config.toml
d_model = 384
beta1 = 0.9
warmup_steps = 152
MLP neurons of a small language model. Each row is named by its layer, matrix (up: input weights; down: output weights) and neuron, and shows model dimensions 0-255. Each number is 128 + 24 x the weight over its row's rms, rounded and kept within 0 to 255. Numbers have three digits each.
Before each neuron's rows, "fires on" lists the tokens most often at its 100 highest values on Wikipedia text that the model never trained on. A number after a token or word is its count.

fires on: " its" 49, "/" 37
L3.up1155:126129176109108118125126150085121102129173123119136085126139124131184142124121127177168153099081157111108115177145114115112121092124104154125146097101102118125129089131153166119135148135112142098126125131162114104084162142157121129129119105128117069124122155113121118117090144159134135116149110139164132130125127128126125128156153161123138123151097143136144094151174111141144099162102148144145110101155089166139127133098134104131098138101149142107133138125125123094127124127165135131125129093118116134157148112178163151176147106161116109134130146156170114124071121130093098097182136089149143139142158107096109142118132125114074094128139145127150210106094143147137192129147135129142124125096158119139108117120137085126135158106161150158138146126138119133124140098139149
L3.down1155:117098136115146113139110171138149140150099137115137108115137084103144138156136091114164098140125106127123133139175156159138146102113130131112169115100122120110114129125131132147162152118087126144121149131160093109109152136094110157117108136127109129087109146134128115096131140119138099123098132105118122175118167153143098110102144120145133096137117161135089119147168117106163131153111109081140120097130135153118140110138118173157116118103143121142148137108141126104150102142136158136144122175121133127102176122163145172117128143135115148154140131071135072138121155109143079079085113165103165165086173132119082152139090149101102159135111121125163161090114087173119114174137132138203074155093138119121100131120136106094121155128132151149153121085111142119145107126165134

fires on: " Sch" 28, " Nor" 10, " ne" 8, " Hug" 7, " right" 5
L4.up1418:126184142149107121100124156158067125155098177113128137160084166120116166121169105100125133137121117139122093132102103124144136173122122154101147115108117135136151116148120130100134116111139100133106170113117112122144119094120105179182062121114088150167152101164081166102110129144134087113157118115150147132161139120128136102121115138121104128135111188116160143161119102133139112081114154152132100113170116136130144124133147090085121098120140146128137092129081133136084132153159152163116145107151115120171137131132163121146143140129116121153153097164100138055161171122109074151112150121163127099122097127146103143093149092165123083105103152082111127149170169173144124121135142129139106115130160132105117078132139156153139125140161161114102141143115129130104156130160109
L4.down1418:121140093116094123114149176116087116088105185138084124140132119126126157103143152096103114120127076160137129153130132124136119155130125116117146125120121108097157169153114131150108123176125112102135164085147151131123097120110139138156113091129139164148146089108084157076104122110132126116114116134130144150139137134144113127123146115128126134129095134119128165137135121129119125133143121166109163125151130136149121140140130102119097109138139128085072127121139109146105152144110144136136106193082145102109146132149145069153138129117141109153149115160174119108147125147148113113158146192188129141085128118131131167130158086116094129138132107111114121134153172162134119112130151134132120110069152132115186078098106131153127115125127120151166097107133141138135112124148154

fires on: " sub" 30, " ab" 13, " Sub" 7, " pres" 6, " into" 6, " bi" 5
L4.up1443:130095146142133114118164179136150125091142105103170142142155132091124136092102139127091075136155157144105138132148137118130132150182131153146162090101167136085113128117122139124142150140159149155138088160158140173115129127112105124134087114111108136153123133183108166148128141103132124125137081129134095144139144127118139144123120122125121133126104090156087107128093091142146104198152152103131108096138112137119126125102147104088091123119066142170135154139142094129173135104129139138107135147110142190147145146126092131128124161136158158121156164127172162098096156143159118102115110159130142157088124113140083124115101138170162112094127175114085125165167131101143114084140122096121100093126120136133093112126081139152160129120154136117120168127122158131129122124124133
L4.down1443:132119158133161122121111117125053076106104154086105133129164136148132144102117090120104100131108168177144152104124138128153180140127096152159172091149178149141088147119092094122170154159125147172085092146150107158113165142101122149156142117119087083176120131177111175087131123132129115103130124154134117155142138138128113128134121124153125133113121108169115109096107077162086117171116140106088159144120169088133153137165146108157103135151107127168135145153138116076142143130126117154135108108149113101132151167151076154111120117117128173106123122099152132103061078114126115107143138137131121135102120145157119120144080131152123128118105146142107124134130139158142116119114148112063135123123071138130129119120067145109106119108135144106092182142158156118109113134140160

fires on: " sub" 32, " Sub" 15, "==" 15, " ob" 14, " sup" 6
L4.up388:131157122129123178102141171124112116132150129141121083104177106106147112127134146139118084147089107149103126080118131160147156111149157138140165091135183185164135125144138123085086154126091139136120114166130144140130119162111119133094114111116092103103153161136122136119138088113164166117127117130122123175109116132130140126131161098140104119114127155130125113166148160105135108145093127177143122117133110121122137140152146146114116103119111122182132134140128125179139085127115142092079131145127119169131166169088078140123119092118073126181119122113111130093086161134144154136090134111160089125105100127141139131113130148109120151107137147105127116165159143162156112091108141116128106116109115141169110134170129146151141138126140182100118145097098173097102137122099148
L4.down388:141140142077168111129118117123117068111147116102140127091181066098122147147142129133099099143094126134111112118149128150115153126178118135133150107157160107160142099134117153129087160139100106118157095140135128143150149159093114189130097105127083136149112144123119147142105076103155145152100108125146140119105156145149132108122126084120127131129092123139115095167096148095126104159152140154125120107150136156142123135125150159145150094093123133165108124138115152150125100132118144106123062146144128132133156143116121153128142098118092141144090098085110107101061144121155115100129138141150121129145144140153162158120146176148096114097165155081103112110109123145150129114128114125105139124123106158122083140203101151147128125137116097105157133113116151142151132115127131

fires on: " joined" 16, " led" 13, " Czech" 8, " join" 7, " Fern" 7
L3.up850:124145171089120102118145141127084130190141119131101157139161117176167155136128166134119135093108112127164149133074092151131132107127152138121102114106155122084161165124134133132064146124146127142128126135141115134138178160098175166138108115159113143145157095142086095144117113140106089128124112130098107112094132128091146142098110107137131123157157147097138105110139158140146156140104083107117128100137128168146120185089136131128075165143151141112133151181115127115132097140128145164156182122114131150159117103165082105113067085121113165072083146112154159098125146147137125090168108133146143132110138120126159093114104137113147092167122151154123136126166175139126097125089091067108099123134119115155128103164102127128145138158124151109124102087096123138120164146078158
L3.down850:125141129141088135107126134143141149112153108094123155135149131139137136128111105121126162131147082145121135130119140104148107113133093140097113121128143146088147110187140118133129118110086143110104144125141106101119148103123141114133183137140179132139144119169080113140136170183126149138095117139111101125131123101133189092090136073102120128113165083063133122146120132160146128097146121071116096106106123180115132154148132085125119104112120131097130129141171088171191109129099095147142097135155130148115105107105115138117097114100183157122158144088099156104148124177128075130139149146131139141140109076171147133154105122131125096118098131159129142121126155155140131167104148107133126130154153117140154130113135098157178130093133112123118135115154147154105135128102151

fires on: " |" 51, ";" 30
L6.up457:150173134062127105110134141108090104126151158153073080103140133144134132121118093138122139124129139141107132127145144122093128085151121121122116129184118172111142121108172114110120129125193160124168158135107113128148141143123136096155119134139108184101112149105118099175114131113118172129109106099062143180119137140142159144157128103141177131132116150130133130142153175129100119074109156120124103124128129133150128094086109143141136137174140129163154139130115109099113138114086090091106144170155122155167127148127117127130074132152156103116163159137124135127146115088098098126103101172151116137129110078093114098106127129111134135165143098141127156119109128118144139120114109135130143161128132175131111108110139134139143166123129173100158133125151108130134101141106121
L6.down457:137171157104121166148135147080125140120107128145082153108105105121143159127114138132125157125162141118110139168104101128139101096091133130143106106141112123130155123105167125128136075113106118126121146099130135128190110117138118087125077144144108126139145154111124101095086154149094154127158136144113109109155140184124106152163116132082134139105146115088156086121173139099080155113145162146125128108132092141108093108148139120130144139153125175122159115125140119111164145139121143123083118158110123168082175095125188142102102106110125127093095130120124124102194147121091117148097158123121124127089158157133165124124157162149124138144138140120137116114133162088140152118133154114069125082142114072077129157113123128136142111142165127140115101160117128152129170118125102

fires on: " |" 52, " /" 6, " 3" 5, " in" 4, ";" 4
L6.up496:156173118153134088167108158089108127134122190160124108111156090176106155152070111135151148102145122114140109147125116131105119130114121122112128119192121139110097055131135130138114157116159093166124123137119153144168117096125124103138115154142117184126181092124110148161130121134135156121162112132058136149112132128127127091161123103143126133147118106074109125118133143149137149124111114086100114134125113164143132133143106168128109117154131114142168139168122101157132109147112119150112112118133120135110138103107097118109082141156130176111121165106159143140128128137120098115099106093151118132105092102102126100118138148128096116155115102131129158127144090110146107101118110188116135152140125128165126108143147115126134170121187147125129132100150158104101095128144105
L6.down496:113148140124103158123127124137183118103118100150100116114109130174146131076128112136143140133107108147119140151148114110132114100128098126175082093088109104130146146137129168148132136163129129175147078109135109135113104163100127106149116115116137121127151121109134157138181143124169162103150110189130106113097142152121136164150163102126108100169117113179106109136145126095126122158106132147081160157135138131100168099151144123115096110156113146135133131141086113117137146144111143111098097139107131133072126127134117109120138131121112130104092121115139168140146132126111106183121125148127132116107159130102106132124198171130129137147141163144151143183069108086122163111135111130118101071121121157125140144093127152136124106125139132123089133146105131137121161113135058

fires on: " Val" 13, " Luc" 13, " V" 9, " N" 9, " Slov" 7, " Tamil" 6
L4.up405:154158135121148113107101124084148117123160087130120110110121112156112155116124132179113114109123114137186148056124093154146157164156143134182105109111121155107153100160161110152136108141158102133098106158134123132141110135132143089114114148111122111115098153120102098147154137100088097132121113147088127110130094101095163126105125142109171097142167124163162149139111148140173137132119150146088118088163134132124109176166141129088145088140134134097124122131125132125097089086136064125139133120140110150140150144154124151097101148132139108131138149122136180108118146130140108116139072087132125132118166104131110147110139090144134116142150123167144158117133106143174123127161134117136126161094130097135113083206117165166154152098143126122097166121138074143119131158103133
L4.down405:120136126140174127071126124126164125128111154145110145152125121116089094115118099134139133144124129106119105099110104106117131086196140133149142131149151133151108096064146154065150131107150156127086120103105134150114191160130119133133103125121116058122108149120134133160117134126124104169088139167159154111125159113143110124118131137082118121071121078148145179140115075132123156105139155092104113172145111122117120145159137138101139133140104137136111145147157130092103124120115089110127135116133134125116145152135166127157126152154118138105117073169091131117105093123145133122130091072110113136153123138095144132139146122099177148108102130181144158126123137136099149121102116124110184157121111097144134121176075131103137135118170174106126111125147165123128136132107110

fires on: "land" 13, " local" 13, " city" 12, " town" 9, " area" 7, "rid" 5
L4.up362:110093128130136152095127114137149205105151158139132111128133115164126160131124168094122129132134115146119121127108140154094146127113128133104142122110127128131137134122149116097133169131109124124140148123160153133131083110137148102146125093166158147138143139178156120140110144067139113114135170122139082133090084129113126125122117146079110140144150145106157135152099129175142077124076123172181131099131161133104133106121138159130111127173129144123146137144153126142162107058132126085076125113149118126120112123173147121115125145134145144160154150127094149132073156108131133146094131130140112147115101139126115100133124137165074128135125104108124128157134089081154068092148132133138127129118089123163073167117114141136138142150148106139096147130125140178071156142110117
L4.down362:130134135104162147120144103104129126139139117140120132108114100171149156151133115097115111110145148124133103138153197166141113138078135164123155164095159138155147146121105141069131114097084114100154117156143127122120122142122137125124096099114162111101108173135090104159091191098126128114137144121152106077118140145119156089137147088072081119167170145088130150090135113157154093126131147152116133143147129140140145105128110162152138113161141119144113127162122168131153105097166123139127132101152124104121170142122124096133106156077151120126131130140129091126078146163100138168138114098099160115149119157109134125100094130151097162136132137119157094143133103086145098159143121128138167157124153103113140117119153131168104099149095088135121139173102158148112132133076149

fires on: " became" 25, " joined" 9, " join" 7, " followed" 7, " marked" 6, " formed" 6
L3.up1295:116114156129129149111117121137078133164160123139123148178153139133115157161150111177107170163116168152092116136076124142122182122141150137140087121150116183139110159128116138163134164065130151147168169127133121137103114126108151115092098104119122147128156111137075154157161104132128111111140099138167145157114111162070178118136116104116124097180100146096182071128115162110162099128121146112124108140135139123143135128095145098086099132120125142131137135136117140121151100142091126113148167114148128154128150100091096081175149108083096136090135137166135154118159167168154114155156139105157172115122141105144150165131054088132140097117114111126088144135168149122130127127124107137127089112131112119092107143108101105140136131156125087114078105121131157151143151121158087
L3.down1295:140102162123141159155156132151114118106144111107150173096140163169129127138119150142120152136113125160125111185108157115116128113115139147162149115165123140100084158116158147148100104148103182177127149134129110100093129107092112116100112112115163125155170162107109122116134124145075142109123180100115132102130113171116168084131113136108096117152147127132124103109138107111171141073150100147134164134076115111111116167138139115141091144151125131132163117128120110139176092131145070145108140131156102148094200137141133116133115135149111138140137161093121114122112151204115116111150111133093163136073130148137103101124113122140090102112136075125123159118139135089102097132111173105127139140126117136110111107111138102135085162117122075128121094134107157138153130115134105

fires on: "ae" 15, " Nor" 12, " ne" 8, " Ne" 7, "yl" 7, " Jo" 6
L4.up561:149147162166077106111109152151163151120097192124131139135118132137098159142101124140118118136138147184135142112124093098115148164156153129118136088119130103122129102128091126119122100149127129098112158160140138111131138094127130190136102120152108143136145087148142127088132184147120123128108130114179143186138170094114170144133103101093120122147105112119116119109099130138109145120109155111107076121146122110118100166164160151098134105116099071187133110184135114151093121113123114144103115093124125131126129127130126109156118121097122132142133123156120133050126143140104133120115156100143138145131136114168153137136165109168111111106148070116105126129173117130155138071138157106135088118120131118115127106164104090153133137101133135151147133143149084115128121075110145
L4.down561:142118094150103090142126148179122087136119161171092125151132151097111122133141074112095123118152072141084114179131174127137104137126162133120117123156112118115111130133139132137089121138120138090126126105161118087133124126130103157134109152129170148121156062119103125109127153118127160136112114144105119159110135123138138118159119122117079137122087106101115130075114112128104149117136129175096122162141106165124111145104157147152154118071145144129128130203139124150152116125109136116115141081126125088139138174115112111150144127120074157118133125102110137088138116137114152120098107140145110129139116111120157132145120146139082163149171150129136103131109135146121148104123141118138098176128108086134118115149107119122098082143079160140193098158113086112182121131133134

fires on: "/" 89, " /" 7, "&" 4
L4.up492:136103190133140123130112103074078112123173139133165111121132101110166125133132124147155142123112129118109160144140109152120107130175127137127153105117136136104115094146130180155092175135107145156109116124158100110132154120118102111117133121138128091122091114132085090138137154164115138128131153090103147097131105138136141101107079142116137129134097121142168093152141119119148146085113179128172145105169073137131150187096133115119161139138140140146128129159149097089103149180110117124105146120089112150158143138080096116148140114150123116106104102171112110132105139119183090085104152114152146133101145120119118082130078143114118121123160181104083161104127127117126136078111079128149101093149117143135120127151122088131144135128132134136136132161136158143139124115160168
L4.down492:124093131153123129106161135134155093111131157153177106117121154110147144174143112133151116156140135153126153150119126142110109125138147112147171096130105137146125133146162155107100190125142147166140126112163097117139139128108102116159161137115142153088121120133133094103129098138125119111130171082146125147129116172149134083134097118103153112111127142098173115135140046091126155085087132129191128130144102150121104132144107156140151093137114133158098195105110112104119114176135104118105136148100129119122142148121111128145129112131172145125134093141107085120156121132168059077118118160151162190111112138136087126139064168094117177086166158125123132162106088115132095146137145126172121119143123104095136131126145105111106148116123123105177110120126121134087136122134147

fires on: " ass" 25, " ins" 13, " res" 11, " Ass" 10, " of" 10, " household" 4
L5.up338:116173149133140141160065131126128144103141133178139086124134102104125139134133138149112141171108132140126142148151125077141160123152137098107156164112127153114092139143124130153112129146153117142089111151111134139116173126110124131095116135099113164107160073094121128152128139111138107104110123096092115126097137053135140164115181145136138135194132097142135146146098114109139134131119107100168099116139163131104148131077111158141125114129132125132133155170147134120162122100136131106109143113143123143111114158103113104138132143092107157100166163118136133136122153151145148125124121159148114162114132116122109098136137109141120093174129103142126125198103129141177188169109146159143138101143123067143074124123077099134143140145077134122156127137149100133121107110115124
L5.down338:133100135128104136087138149146098165126132148114150115115142140118122151120139148100133127122103129124168115084088092120154137093144110114115161143143101140145102143154121132156089143130116143077098161127134120164122125164136137126144077112098132112073131165169149115132142152142118109067149139086090127048132166111157109112092150090127116135175136160086103156139089105135135162138058159107142132133142153142136131111142127127107129139128109129152176105136136091113134119174135172110160094105090103085104153139135127125136113130079130156136143168138131140144163118161136124114148112162129132149135131128123183119100134164115155120113114122131176118131082109168115160149121147110101109109111091095145116133111127164131125124106156135127184124120140110108138150127155143

fires on: "/" 60, "ec" 40
L3.up228:141125104173117166126120124100125107100160137097141127111162096103132121140141126171154114108090137137147128176122081135138133175145109162118185121148163119122158067131184107064100148086149141184128117138129110094139105097153136116155147119157095116151127163134100123118115158152106117129148166147148146115121126144123123098104134126130161134117137128079115084163122111123158121121140115133164119121161119140095118127095129138064130093111131151169133127123106104095104131123188108131117151092108118143155139131129134126171177122125136121141125090173153130097130141131134120090173150151142161104135096147115124096117114101137083124114183147125156163128177131115103130115129124110164142104133187130141105135117108166136146131127118129117104169123138132122128139152132169
L3.down228:134100109152113175139154156189127107133136145133136114109121142116114162170116110138140155174093158158132127146122145118119158148134132162134181101146165112134141139155161102114117170134164129141133125068148077095136127077116119134172173149097145098116126128165135109134101136188120125107152140089113147120153100157148123090117119120134146116130125147104150106115117071095142130095127128114148147126126099150133143125149136168120122069125128132159127148097125124099141106156180108142131128160101144142119151141153123105122172128115142115151146090128173090159145134133132067103141106146125149125118087120130094133120074114121086171104154175098123130152126117155126124167136136125181132161153114131120138129128119141140111119084123122123177129117126118121126144120095112

fires on: " |" 56, ";" 17, " and" 5
L5.up363:127124113126125116120093101127128097123125145164104101121137099116126152137093097144166134175146152155176124147121116148069141104149134142117174123145127116135116162111111121141134139122115143144115124144121132112135137064126137112092103177136094181093104105110143130118106106123191159119116131129127115141103120145119148131162102111142159136132136096131118111157142182137132139132134169141137127097134118145102114131117129134143113133146123122185178141160144126154156160168070132128121117144105120150147125121106094118152116140126154104116108139154142161141127122121103130119156115146176132075117083098141134096135108158156122132204089132202119166127159128101151118158136104148099144187148117122144117162155118116136138157099168122124176122143126125094115136128121117
L5.down363:119114176097177113155105095137129128114138095090152123091119122115130118106102140163113107139133164147122160116091186104121107093142145158137102098128142113164157112101141140096113151153094129146154084125072130127162142141098133111167130112141119062128131127122114144118123128172150086087123132121148145132119125132152155160149124104098133128195128137141103121143163126111146121123171080114120121100173149109170120116158142111140129135125137129128131122104134112160149127141122111179122144147123130063095123118168127142112126118102137107137091112134166141140138092117135125187145112078152123109097136151156168077088139087127195095141138114131092114102075109122172119049143147173096128147121150153150127130127165114146136062161115137129115129115124155132165157116156144

fires on: " Man" 24, " ass" 13, " Ann" 10, " cons" 9, " Ass" 8, " Ind" 6
L4.up476:111134106140154153154164153133128147171167165146146178156155127105164134146179159135116154106135128131112129105170093122100130184129143093115146153107151141109168079129138108157152125173106129143135118146103128133118104134159146150114130100119160147163096078118109096115113132157154162116128119149129108134112118122111108145114155151124097140160123132133136120164092152161104129143100100075155117165156066126086108126140147143116090087130121109117159151139108082117137144109127151117077179137155094177114144121110075117181186131114166155128082166125127114162129153141133154140113127140146113123103151118077108119142134154088109083158111133092170126126096169135132153135108147162133119097125130114125108115098115125144162138104086160125149134137118104117087082140127162
L4.down476:127090092130162099164127117143131176161152148110133174137181114110106137127122108157065146112118137122115126105163105141162116166145154118147115158123109168168142097111121121122118152142102162140119148161116170122085137122134129116136063100123130096099123137119142108135120141165130170099146097154087117131101168143145143158142160160131108128134143141118134127164093130136121136122081113092121116076095130093130121115153087117118102113151107129121130131142123096130121122101154130130117128145134104136121131125095128130188125151085156126118115153119148133122152108141122173127143128138138156081136148111084125106126115086170145124110066096128139144139089158144102156186127104150107137105141095071118130103083110133056143146157112130153143159098136127116108140131147152

fires on: " Sch" 28, "ah" 18, "ä" 13, " Nor" 6, "ø" 4, " bo" 4
L3.up1015:094147149132105109129130107143139121139090126124142140151124126107109143150127117128121108151190112157135152120092121109141115165171131147121178114161084134107170121128086111111097142102118140123118141151143102085162144111120128137136123131131123152165124111147122144113170179076117154125152104118134142138108140148124192085131127102099114115106117133062110130138089124140120133094126142103133076152161149120103133173160127066098182110174114155122122115212131112103106068139161120119107148119150077108147156090140128153121090109130146126123126096163088147076141145116130117112136152112150153166115125116159065153126159097161039150137133125122134149127125119173126157108123115124125104124125099103162084121127111097174136132130136140139113152108150103130120134129149149
L3.down1015:124172097155121109141127154112148153125106144137139134138128113144138144106139129093117153127134062140180145163102106106121112149158132119127108133140155151120156158141112154125108082140102119168137147145126178152174128135118135148148094161160151125162120118108120165097144103139063118129123129094100163098131125129145130151126132139113110127096127157094094136145133088131118124098141117098111132176120128116169117159141136101094112128172141126125108118148109095129168142167125152068124173138132158071138150190095107120140135125080183094132094148170105115112109090106109138076140094121089131155149120084090056105113143147103097161108130156111114136128149134117149135089134083119131109130092120121102116064124168080125144137134154138141119153134131122142140093143141106

fires on: " School" 14, " City" 12, " head" 8, " Street" 7, " city" 5, " town" 5
L3.up13:145103192134128139143170147089112109067094152126168156112169107159125127144115126133142165081100092098129098143140152148087101152140148128122148125100099100137155097145151126077134148146117119075128116156166131141089102144184132101146126111161161146145140123171106128150131101164186171122135104139090140135105149107126148155120134122141120144146116122129121159160115171108134116112053149142143155108130119124115149133117157122123126123123128117184130132104088076113182121142122159104090156116139136146112114078158116133130109135163117160185132153120100111138110134144154088126158113139091132138141139097134139115118130110103149144098133136074135150141195126081123162110178077100157149179126158132125101153110128156133146130158149124102131151112137168139109131121128083
L3.down13:143150149175096188115132139114087135079111111139115109153126110137116150106123138100100128137148114121109132116155170165080078135172171127125144129148119158133132112103136187069129132116109109074119115085126076174138099101151095109141142134129148122151119131161126125085090137087087128106110114151141111157109164129126182120148125103105120119136098154130122150124140149142093139123138167096107168111157144108164132130123138124130106137126136109123134137147124132122140098165137129134117130133142120148150093140182127165117120127155120146133107135148147080145108146077104129112142116147109120117113129126153131125105128118114099128115140170114118120131093165088097127156138122137125197170161142128111137124103102114179150097138118099155150177168109155124116136133078128

fires on: "/" 30, " (" 22, "-" 10, " un" 6, " |" 6
L3.up825:098127153109148087122132135155135096074178140121192124099158154137092075135137114160114139109169124141174111136126121153134112173185161113094158142094117103149137177128180116099118146097130108157131095164157109118135133138160119086146146119137112092143139145104155113106119135134146114137148155118157074141151085171112138130130147145171157114125142125139111108169133093127112107177119088198176137153132126138130128148123124106121125163102114149133122180115088107146098175147107100090140123135138126145120124172089126129127140104128104116146122127115149102125117145093132132097170128164166126087129091109120124151139158142103109137150156144128113177092168130117159104099137094093174107126128129126169101154126108144134147126148130156119105119111131172105129118111134175
L3.down825:129156126162159115144104132151102066114153111125124102119041165148111127142121126145127129132121162139124102095108133135093149071162102090151152121134141110137161189175111121162114160163094123123115156101151157088096146131065080092173126133161103083115085121109114092084149115117098089078099121103147182111128097134118161140123142148176154118132134106128134141147095105145119147134065091110086107121148128137122166119105131143145154065116070123122151148140160139109135093119124075124150115165124105122143139105127145104123149143071133147132163098172131110144121109132095118137114167116111135121098131088161132135122085115081129172120164126109118128108147142160124132158133168124095148155125145105112137160133130122154124156120093128158132160136133143112142121124138133

fires on: "r" 98
L4.up167:140135071128112119128120064144099127084203169136163121117173154145099123106130134128144101156136132127134092149142149084106110157145166140155133111120116166090129189144112138143129093136075091121144108145126116119151141156108107126094143121117117092143128150183125103174133130119119144127127112125165127128113140112150123128156162148099156151135123111135133140115136155154121178096123093131145115117166079116111109094122168088110127098117132152142139130160148092073124101117134124120114131140124061137125148115181167131122137093131103119139140149127109121130109121135138146097174155112119107167095146089125104145121116111109079116136148116148122126085133129136147170109113164114108113151093127134133081116129110133168135140116087136124108180151130090141148132105132114
L4.down167:124171142163101116125166079155140133106134118091143111099138139173120160115178039137111105117162147159146133087166118113062161134137131097169136128124111116113147165129145127176152091145149091134153089128109116128137127138105094118121126125111105132144119113158148108179155154140095123110158103140151095130125074109124139132128152116115180130135105113133148140127165148119138161139153093144132122162134062075098111130086137109141129106139132135137103123169107120125133120109120128137090135098148143137132092117131172152118137127181128129102099121145101129126111102142161119126107173082080125119142114095100165122114140134110053112102113142137119128118127133123130118109130185113134126086149104119166159138136150172106108133108091149131125142152125162102109114136162118

fires on: " |" 26, "–" 11, " Qualification" 10, " S" 5, " 0" 5, ";" 5
L6.up1304:112091099118128101149115149078109152099105131124131139117108101151111187118087116141143144145166152146133107111150116148096156068114129144153134134133138123118096118121126119112121139126151140109130163139076135137195114108132127110149116153117067162117127135129101137154114110186148115123098112101135122179137153117145128086126141117134109129091166145125161082097094126129119159107132112120119104084127120143123116132097125151185167147149154094150177111135070111148107094140098105121134127101158106131110101105107119111106101121156123131111125130151122140132130124123114099152126114080137135118101084117087110121093116123171111127151093119145135171118114148133134099106147111142080131142137140151123128130115134104141142150180146166109129145160113122148102125133084077
L6.down1304:129143124157146137141101128124126145143105125118161195134104117177092139121145120133136131104100142162107123118116133143168126112102145131166122135094136150116145136153153161142159135098127107140104132084101111135138145115095178136116081082110117048135127142135154141106124096145112141101127117094143147173095102101118134120145129158128122121120115075133115093117165091138115105128181152102121128080113132157153103147105111107131107155165121170164143138109134129166139115162129136103098133120097132135107178171123139133123101097099150124104115114170149135097155088154132132172131100149164115116042123109121125080150157141152115121135116144111124136118111124140117120133096115152126133156136124142095116165134176090165145111119142099136101106148126066140157147108108131

fires on: " ass" 26, " same" 21, " arg" 10, " Ass" 8, " different" 5, " controvers" 5
L4.up971:095131150138106091177132139161145125134132112167143145152114131096119143123144168133160131113118158135141138107131080143142108133103134180131176156132128141190184112165149151117139131125090075111116108121074147131101157105114110142174158102148106159134117113104156159103150109118108102108137158103124094131107105113136109123124122097116147131119152135095160136145078148114166134126063139098127099131137137144114166158170143104106090114133140115125138141120179101119127097070141108132081136124154136138142095149131136108146142134136129123106137151089101145120155166121121159140118116147149161112114115133111079139117119127108127102108111164121118142100155157132169150122126149116080142120138130098144061124166114107161154151145118144124104120111122101103118088110129157
L4.down971:120156112117139135143117132164157106110151129168143117135117137088100136129146089123150099115113132106138149166118140121190115128162124208138122149149054116185114168171144114140094139120124116129108130126132119134076150146163090122166123147132134153137126179115165121141114132103137115107139113114103099123127198115139127112108138131103112136148109144150134128143126133085139160102066093094137163153172187137104187130131126106095099143124109128152134102139155100129153115114094129134139127155118097097148117170107114101157179111123136110109135134092138128159149113158095181138107125140095176116119139104165112134106137127124082129122113096120106161128121168108155130118120155148116125131139085109142157121097131085132119092105119066102160123123143127130167153129139150

fires on: " N" 13, " R" 12, " S" 11, " P" 9, " V" 8
L3.up547:129105137155138140145080133127142127103122124117120113123144110112119126127132150184134110160178127127150143123132143147153175162188143146133108113097122087108134158125116097119117122130129138118159123135137141131108127140125146113059131170117090131136066127147133143131114107126119132125131162143105162108145150126116193155150127160122094111150127098139110136134099080105146110101135148129117130150143103137118111117127148156102108120131076090133141124141137141115150130127104107124163135154134105165133121113118139072147147109147156140169162145117139168106124134120132131127158067156116138142137175095102122200124062129121117140136117105111149141160109155125194142107128142100150098159116156147117115110175122073146161125130087110122125141120146130162144098116159126
L3.down547:128143147158162127105118154112168104108132089122123114132123097111107136141068148177119167114107186083125127134128144157134109138140094139129140142126135141110101127180152101114146148139175126084130109087150118137157154170126108148124121135128115106152101131156070118159116131130142136121076131138119161092137196112071094154146127103114162122087116121144142159095131135084152121145121111164113088157157117146125142120148125113144135100122079111147112169164151118093146110116128149122168179123160100072132104081166149132085099119149185125135152128166105101152096099119124163129119088124181103142113133113161130162101119122111102118130134153117152115134118122135133166084136130106176089155101106111114079112123169106072150136128139121130168156138123146159159097129106115

fires on: " joined" 16, "===" 13, " join" 6, " described" 5, " support" 5, " represented" 5
L4.up454:125144153115115109107160169119119154089175111110112118120109163124134134167141109109166168132157112139098134148071116126121102121125129151094121141100091103154130110126140146163133157112088143185152148113148176138122179121180133097111133128143150126111143143175144138109094129146144137112116106186155109152167102093076103104119129111112085114145112155150139118146132116123166127125110162127134098165139096131137111132108149101122108093154113109140125164147109129194141097174090129147081138138173153154158149169071073141098103110163134149121093142107125145122127164190157132094163140098121126114133111123130130149141138092148122156132127092119132122110123112091109164138143114120103145111117099079148134171182157114136140156094189102158156115136152124139086188112138111
L4.down454:126167150138082115135136112101137153122145094171138143096109111138173137131085127150146150130156119159102168132125174144111114179118123116125117148142077176153157139163138151164108111141103128157133169063136107088143163140093170122124169139119151133183148123115089113105148114167119100096141098074098107165122132099110126146104144143128115127143146116091160156113125147088173146111112130105123104135130127131111111135107119118134181132148111126118167157091122126111124114126116099149136144101125108119120142119129097098141083166119121117131141106137133158160088145143139124117101132113120145148090129110100111163152119129142083107170119070147103154101113068114135149097130120102093182132159150124138147096085143126121114109131119077149146108113151142093164083133152121

fires on: " dr" 26, "r" 19, " cr" 11, " Dr" 9, " Cr" 9, "dr" 7
L4.up465:174155116125127103082098111150164128108162133107151107127144146150148111123125138147195126144131108122114145105136137072094111149164121141142139129078132130153107173116098152108169122169089111136125122143126124118142130107179173146073138094097155100109105142192141115138146159098129128121126098125114128102140129134133137134113151093160173130098125141177122164147159111114128106110124145125144124169157102157123095135088141090117135117126118127152135132127114116100153096128112072155149144118095110155136136128101139108097172150151078108095137106129145137144163122137154119166146145094118119080099166099110123130139091099137098128163136087111166139125106102175125156145122180153148168126106154164162085138134119105153146138094124154102111170155110083125142150128149119
L4.down465:144183141144142119116119122191162112114115088098125115140154164174134084137160085140154112144135143135104141085192128109095122112156139089162125129106088107136143111123137114131121135163167084105149101131082133116161106132151109145129172142091151118142107153104162100123162187138128113098144105149124064132156119142114158177111179087114146140074121135077152162126170129097146155137170092137152150162145138120123137127102114113161120103153124142141109114132134135091129114112103081132154144119099118154124100133101153113098116105187136180062137105151120111163132121131153111126107148095104115101142122066116119159120104127139054092135116100111159122135115142124099162116115164118126134140157143129154100172107143163073060129160108107116118139122125130136111133130142140